Weights of a small transformer language model: RMSNorm before each block.
MLP neurons of a small language model. Each row is named by its layer, matrix (gate and up: input weights; down: output weights) and neuron, and shows model dimensions 48-175. Each number is 500 + 25 x the weight over its row's rms, rounded and kept within 0 to 999. Numbers have three digits each. A neuron's up and down rows have the sign that makes its largest values positive.
After each neuron's rows, "fires on" lists the tokens most often at its 100 highest values on Wikipedia text that the model never trained on.

L7.gate142:514513470546503539537503485485514563471506560465537498518547480527461538480496505501514532498504513503540488490516501491470475482486515552530479511509506513504480502488529524504496490461517532510473492470524480494513532476500454480493532549487475561531533498483525509548502506495496519481473452499507520489472510494528485539512505466513465496484502511515476459540493470482509512542531
L7.up142:492504459509497510487496491488442454483492542519526501476512506502469503478514495499532492494490480469497548502509483485497518489558503510501522500523453506480524534564499517518507503509513505506515520540486509500498494482475554502479460525484469473545490534483492505512480510534473463458471507528515532490481449481518481538479520466519478524485509484477509487478524526503548538515463
L7.down142:493519516452469496518514529461515480516506508502456518489531492540485511501504539501533538521517507509498449522472522502487501521503498545496492473514539502469531512491451489527539531516496508460511517547557493506497535477502542521506496461479524497504458463563478513516485471521502489505511481472499539533492543494480468523526518524470512495514507509504488536514520486529481507473498
fires on: "c", "br", "as ", "his ", "â", "a "

L7.gate624:475510442477513513520456531540539513442502438534474507483459490506486489520473511524449493478458526489483489485485497482520467429475515511552476483512520454500498537508495486521502590488493533478516483522503531508536532519492500424445485514485497489509495490492486510540512490514462544519544514489484465505491486525504468527453516545493509534502511508479516539527433511521489496485484
L7.up624:465463502528508514539488499551506530504480516500476509485507518479507494481490478492507491534518521537494520511483500501484509478518502460523505495543487528511468520506528472534452523467470497479529499502499545449493493497499473524491492470506454483507502537509512489484477477490501520445519521520498479485524468461477492461445542488542491489521520529516525501507492500460548496469485
L7.down624:506540532506517576498515475479452515487535525512524462522511511508526544478470494539515492505516480477505515504510492476494486527520486498438459521462527568507542495504498510485475476506491517483520487539504426520452491520483526518535499494515495472491525525528519522464515486468500488499510529507539504554493519521493493501554514503520502518485527496496490487480525496473497483553518
fires on: "0", "of ", "0 ", "e", ", "

L6.gate57:467476491503500479478481506503524498507518513510500485496499492527461507531464535519494519535464528494531459524514480511524512488528533528531513450513468498482493505500491469476507496512538503531517477476462497526510477542470477488492524517502562528514510483506520472486552498496458477518477440492494515491450509520486500508474482450457492510469484481475505493459485517541486492470523
L6.up57:499528482514533494490493558552500487485508502525526511504540533559510455515505511525534529482505496481477484463505487488560506463548542532458529502496520471518513501488515467451491480521550486477486483527499500526546485534444499500502487496494484485513541446482532530497544532495507493518475511473510514540485476552500504520491494516511544513524501506485504497511494486535485449455470
L6.down57:459514502555479506510477535512516502504460525549478540521474489507494534529517485525534516458480501532543494493477495505495506474502553532478527484526456462559509514457534533469457501490514498499520503515533495493504503524490470528524507461525490517522492504487460498483441459537440519511484571508498516489500487465521480487462499476502479504512506454476491511472502520518476451516535
fires on: ": ", "| ", "as ", "for ", "→ "

L6.gate187:507516528494476531492500488536471488488518486478472498514520551509487536475493516488449497510495501482468517524551518496477534480499493504556537520481521461522494498507510482562477520448567531492486521474528477502490447517522481476486465489487521480497507542480500491524524514517511514480495493506481438481521500505487497531467471473500512476538467479453534501500493512550461468546509
L6.up187:502513460474515522564500502517522465500505498492551512526458500463512549482491467477467504522507493524536480499476505493499521506513487510529503501538468504473470460467460510528481508453509477495534570493512507510457479476490486527506480544473514511500502526484489518514499490512495476493493495450474467466515528505518469506482493439501565482477532486557494484487502545506527489525493
L6.down187:526483454499523485455501483466509513481444507486481588507471471473483495493490502522511491492469440537500526462511478485502566514495521522487487508519466514475538517520471485482469517455495478506546542472526494510551512502462517493501493492488480522526529445498487545489475497521565485473501491484533541512499522473440486501514525525456526518503475504506487478470505504479466498495515
fires on: "th ", "th", "c", "st ", "k", "ft"

L7.gate26:496480487527456495481536471517448511495496504510508502514506532503477456475520499524518548528493531501498517504469476491476537537516491507480516471520496461452482512503432510511505509455519515456514455535453454464505462523489496495543492535499485467504540500503495508492536520488532471540489534523489455509481516484488495503520536467498518481472503486522514479495494458510476493526532
L7.up26:474494495477489522534509496489502504531489493462502501548549525556494507536517480526490499528479503497447438526523483459497527496498533544491484517474519514524534486525533535477481503550503539473529497497526468498527519472522495523520480526524522493547521514484535473487538517474518501516478505528477499485480484529497509512498466479481563532508494485474501490500549487532490468474443
L7.down26:506481479477529493475520508490499469499484465473517520468494515509517483509473482482477549480483509544498465494477499525492511539499472516505507521530516502460487450502451517527531517518503510523484513532463463506471512532461474483482502455482470470518483539531518539472549491495456507505505500501481532477510527497494507502518522501502453501495469512505483523499506457490485505501507
fires on: "| ", "the ", "of ", "to ", "in "

L3.gate277:506496534516507461519517495500504497499514527441517494505548491567504463503442524497496468478505482540537478525507484486468486488521505491503479489479469510457470493497560513481491526521499518478487538472506475487504489530507501502479516531490477555480506532460531469493531520461493473513491530530523516497470518515508464452505503495480447537491488485472523454507549488508513538508512
L3.up277:564489497505508507546549464526472530489518490469533498532526504508489512522504474496509523489459456546477478507526502499515450545492475478506495517467456504466525518503511509447502470505480512486455471568493512502478499461508455518479513485492562503433545493500502464486539507501496476517509471456559552473523520528479506504542469539486481492476499497515485568489509528489512522453474
L3.down277:517485521541517503539488491507514497500599518505521408488516501518497494485494510519524496451465479540525467541522481461472476513500505489495474499487468555517486500491543485481502538513484504443448488515483499505496513508487474559500532484502528538495534532504515482470538535486506485538513481484516504484496569514509510477507510512462465534498467455507502496508524500496528518510475
fires on: "J", "Dr", "Ass", "St", "Jan", "Maj"

L3.gate636:505524493504498484492470517510486481457527504491560507514446525481522519536510521502505463500508443506512524465524516515484504477491517539478503481531476494543478512515482537522489498487475538423477473500485436516539542476497484521481540485496472471519485480520523459479475492482528535490524459462508485486504475474510514509489519441495503517473468480497513449530455523474504495544470
L3.up636:480439517530501538485464542538497522537503514512513479451522518472479465523526548500477433520446538507485491530476496513477499513483518467509507518473485478474490477515525478495518497540502508499497492531500527518485504490554542472472480524521462539486477551502506515488522473472511512488519512511520520518500512483465504524532477543482500507532503520515495498493471488542506466478475
L3.down636:547502510475514473518461544500492509493575526516459482475488471499503519492481491487523479480488517535477488487481514492476482507495495514525535493513534475484480496488498475533497510491489507477515508520524528468508495485488488499514509539492492559499492504475522513574528557546494467459476461496464498473453518446531485499451489515505514486497518493504488485479485502475505507485535
fires on: ": ", "- ", "\n", ".", "("

L3.gate509:522484489539473529494433504476513493482486520521504517451475540493514465499492492482482479473516496540511500499521500487525482521511475558467491502503520504470495532473461481547486507517470469515516531508491456470524479505484521494498485473467493487468494505472519482434487475468518453507500490519475469480446545496480511495485497487532523479478500499461531468500463527492483520434398
L3.up509:516482483569445524506483512497501493545527447492501505495513436505498498534503500537469493505459477538495508490477470449514507501528486531511501495468505473517488524464473456498471513466477493478478529493525459474528512463486506459481529482515546487493464489506515507536512505517465459471482504494567479531484465538514539507533443473461471471494503498513507482489491513487484498465487
L3.down509:515503531471547499490489545494478504434472547529469485498481517524513489476475519467501514508515524473505544479518540510487492514484520502510506504468492446514468491536518533516518521510513490506481496497483496504481503514506483506494498515467474508545516507523509520547465501487490502541492476501507509475528486544461491460481527457485458497525502498520527492491496506502486517559551
fires on: "\n", "D", "\n\n", "Singh ", "d", "h"

L6.gate642:475507476465473503504488493508519509490505489519489493526527503501492496501496509514497479511465520528537480548482478488497514516519548507506487426514539505541484426490483498544495531525523512523499523463492462501488534508518515484430487501471509530449494489480493504500522534523522463497507500520506477507524481488441490529526493513474556528492479496528506507478469486480560540478555
L6.up642:477573489486542558489493498451513514569489516471469478514465520470500531506492564522501488539507546512472495489509502513514498475512516525500470496509505507519512479504483524516489500497515504520501526484489509487482499526519458508483507457517517514530474498552507517461529528482551469502498498518493511494456487457528485501528470496492487535518451515482510495504504468484478506502503
L6.down642:534521507529506476506463509470450499533447557473541532494440496496524464508494501491492539496508505482530458488478446514507475504524505546493525527517519564527514457508489507481515501478486483516482503465528493529501515525447512526496525554525511558454482501528509505513508487575516510469465478481551518527518452458482506509477491487512491486509514490498478552511500528485510496506484
fires on: "at ", "of ", "No", ", "

L3.gate52:485500512492535440454521499513512529509543493475504494547517490515527477557525520514471474487490534500486510501493505485536515499498527497525492486499490471473462499478564505503457481479480513494487498475534497472495505519478504485529448561478518522549464500530518456515470439501522521528504477524484507507443491506493471532525531493481512509513489475478527464514510487518538492525530
L3.up52:504485501476512475466524493494489475487476522503501534515539506530496491502511482506471540459512517480509507467511497507523523464459525462493458498520519504492481495497511516534503480514481500506522437504491530442506513508522491550518499513482505545519508510524525476495528467527520481506531515558514505508492485516468526489524513530501486495502471507515518520517492517501512509520563
L3.down52:491491548485500466478520508525501475484388506472486608513508509473509507497538469488480495490525527486479513514497535497478520486461521489480491504470482509498475514458492523466499446489492473490498464503497510491524515515512464525502515524510441487478502481510558465493506489522508521512523555528517502506525518483521519524490525455530507460489538480505495481503515530546472498515506
fires on: ": ", "Mc", "Jr", "Gen", "Cas", "- "

L7.gate474:503545488543551488521464488519479484460469507526509493500509489470487499494488540536474517496480535531509493478502506479537500489489515485500519488493386503504430495553560518452505488467519510507516519472465479460463537504479540495495505504480495504558509513450493515499477471484471476529503460478498530494482488487506473513486511445518535497483460454495494443486524504539490451498493
L7.up474:487479518484481484483477480522479488453487495462468499520504539493473490515495503488455454502464448505501466504510501476531494483508548497471526481476522486471539501483495466497482472489509480539524520437486460472480485488534548512485482555469531500470527499446509508481518530476518467507491494521488510521527495529501495499468507474503541481477511523502515470471501501558496484457500
L7.down474:505466477486527531491487526466510472501443523495490536494543502481524482523543489459490462457495510502505506536508484499511498506528517489448496522476498527528486514495533511484511487477440516520510450495483469473477484463447524510471445481468479507527491504484475490486515525516515518504454493501498559506498525483495479496498465542506535478495423480477492499515510479505518500488491
fires on: "as ", "to ", "– ", "| ", "became ", "become "

L7.gate485:469461520527456492485494502519506468459513497526517498505479453508506526531514505530486480492456516483524535500469453500448526495487516513524484511493505478500498481515518465537484521496519514460538499504467440509577528538479539458491515511470494487463527512471512532494501462520502482521508478520459513519516483503473515495478510475522507501519567441490532524462444475505484483507537
L7.up485:468513472503502536509520506485529509480514500477471510481513475509484503495501483520475514503521506503519492478487467493451531519580515555514521495492442501532487481507562481542520463463502439489527499508534519493498509522503478504503516522538496516492516524484494528492505472475535490480497480495448488489512506533492520524488471460533507490510497514504504542518514460517490483494476
L7.down485:510537475488516481481488484523504496507531539492518471481447510449486483479518539485500516531504474496487501472482470539516465478501507542456478513494497512500454522477519486495519489511507490521496513522492508562472503495494480506463500512536459479523450497515488448497501517537468484464478491469522499481501480478534521459516466520498513512526505532498533525492509496510512554497507
fires on: "of ", "the ", "-", "), ", ", ", "part "

L6.gate654:510493523507515533463526443545500503517500499491536461485509497528499506501502515545520497464485504466494528486507497500499477498522491503499501524459540499507463503525479494514487502534488520462472463467483464510522551442510516467543483499491535507495485537490527503481495509485528493499477492500538527513540474521478475502479497471500465527509485490504533481528492540503521534519512
L6.up654:511461498489485473505538469512471471492488479531484488496496491532514471476480494523503478465524463459499488489509518475543514515475533505536490505444518497492513510545507551516454512524500482548511521516542555527525534509471479523479503511506464490475535503506514513526512486501522473517505558494522482518532465513475519447474503530485459535480526521466467501508502507499513521488504
L6.down654:512453490501534476477527520486525481528521481539502465502483499501502501478484478543475523513536496484479481534473504515492498491520493539495501514475467564458521454508482503513529533508467483530496491537473493531498469513453559522477497508468495492488546495467484501512529524503485502516492532479480525513509531453494505493518506525480499498441519526458479478481526533524472534500529
fires on: "| ", "enti", "202", "ti"

L3.gate700:523520525497491500530455477546531534479518495478520482491503494485492503539477479523526488515513541560500505520510511506499503489530516514543501488520445491476464495505547496515508522501463499461435525514479508448511550579488493460503507488471491488507492502512502501505476500482499536456496523488476504492509506465501457469510507526534477519529485522472533491517474493519517471477522
L3.up700:498520488472538505474523504505508468530504511507521501458494559466549475494526529500504457467526496530486533523526496487540509514466491544497472491444460491475543510458450512462484455533509506492532469453486489495486455461505542542535507513524495526516511507526494542514499463474512459499470475512524492509464516472474555482537523451484506513482521508501451528486469538480471488504524
L3.down700:508460538480482505509509531480443498482636506513489378507523496496475514528467532476513562536499484465514497510487505465478539455484502506541503493501491471511477480495524537533509504453463469497515519474517515513498498491534467485502468509506495495519508523505495506493507482547494520516526488523502510485500515510432480489452538486530506523532503510483468499510513532526481505508507
fires on: "| ", "(", "N ", "-", ": "

L3.gate687:489489507541509499514506500538528520485510512504513504496485498522515528495487473536482483525468467492510514512515487503501458540482509500502515498532512510504483437504509528501490464526517530479493488514509498471483536443503503473514516508518539468453525490503483538500519508489493516546499454511534521497508485511469452508546514488492479496553459441484533482514496522485511524516539
L3.up687:518463535490481510493527465489450479514458521483541534513520506504548478494504482524494498484554427473497523487484491503504483504438502495458549486436479524527506495496489576511547490506466475493532470488542494527526523471468446515514528483478506502470554504538440514480514480505541487497524531520515524519493477538505487480502484498516467468517449476473499490498519493481517504535533
L3.down687:482453471528529507476503499507488476512520520489499523485484529530508485486490470507527489487511487499479489532469494502517517514501460519522521524480484541499520448511525523498503494507424462501516486500499498464491522521464491522499442492513488509481519493467514519496522523522514492495522549537506468527467519509477524501460454477483493476477507510486484477483515491472427508492517
fires on: "Mc", "\n\n", ": ", "dep", "tt", "anth"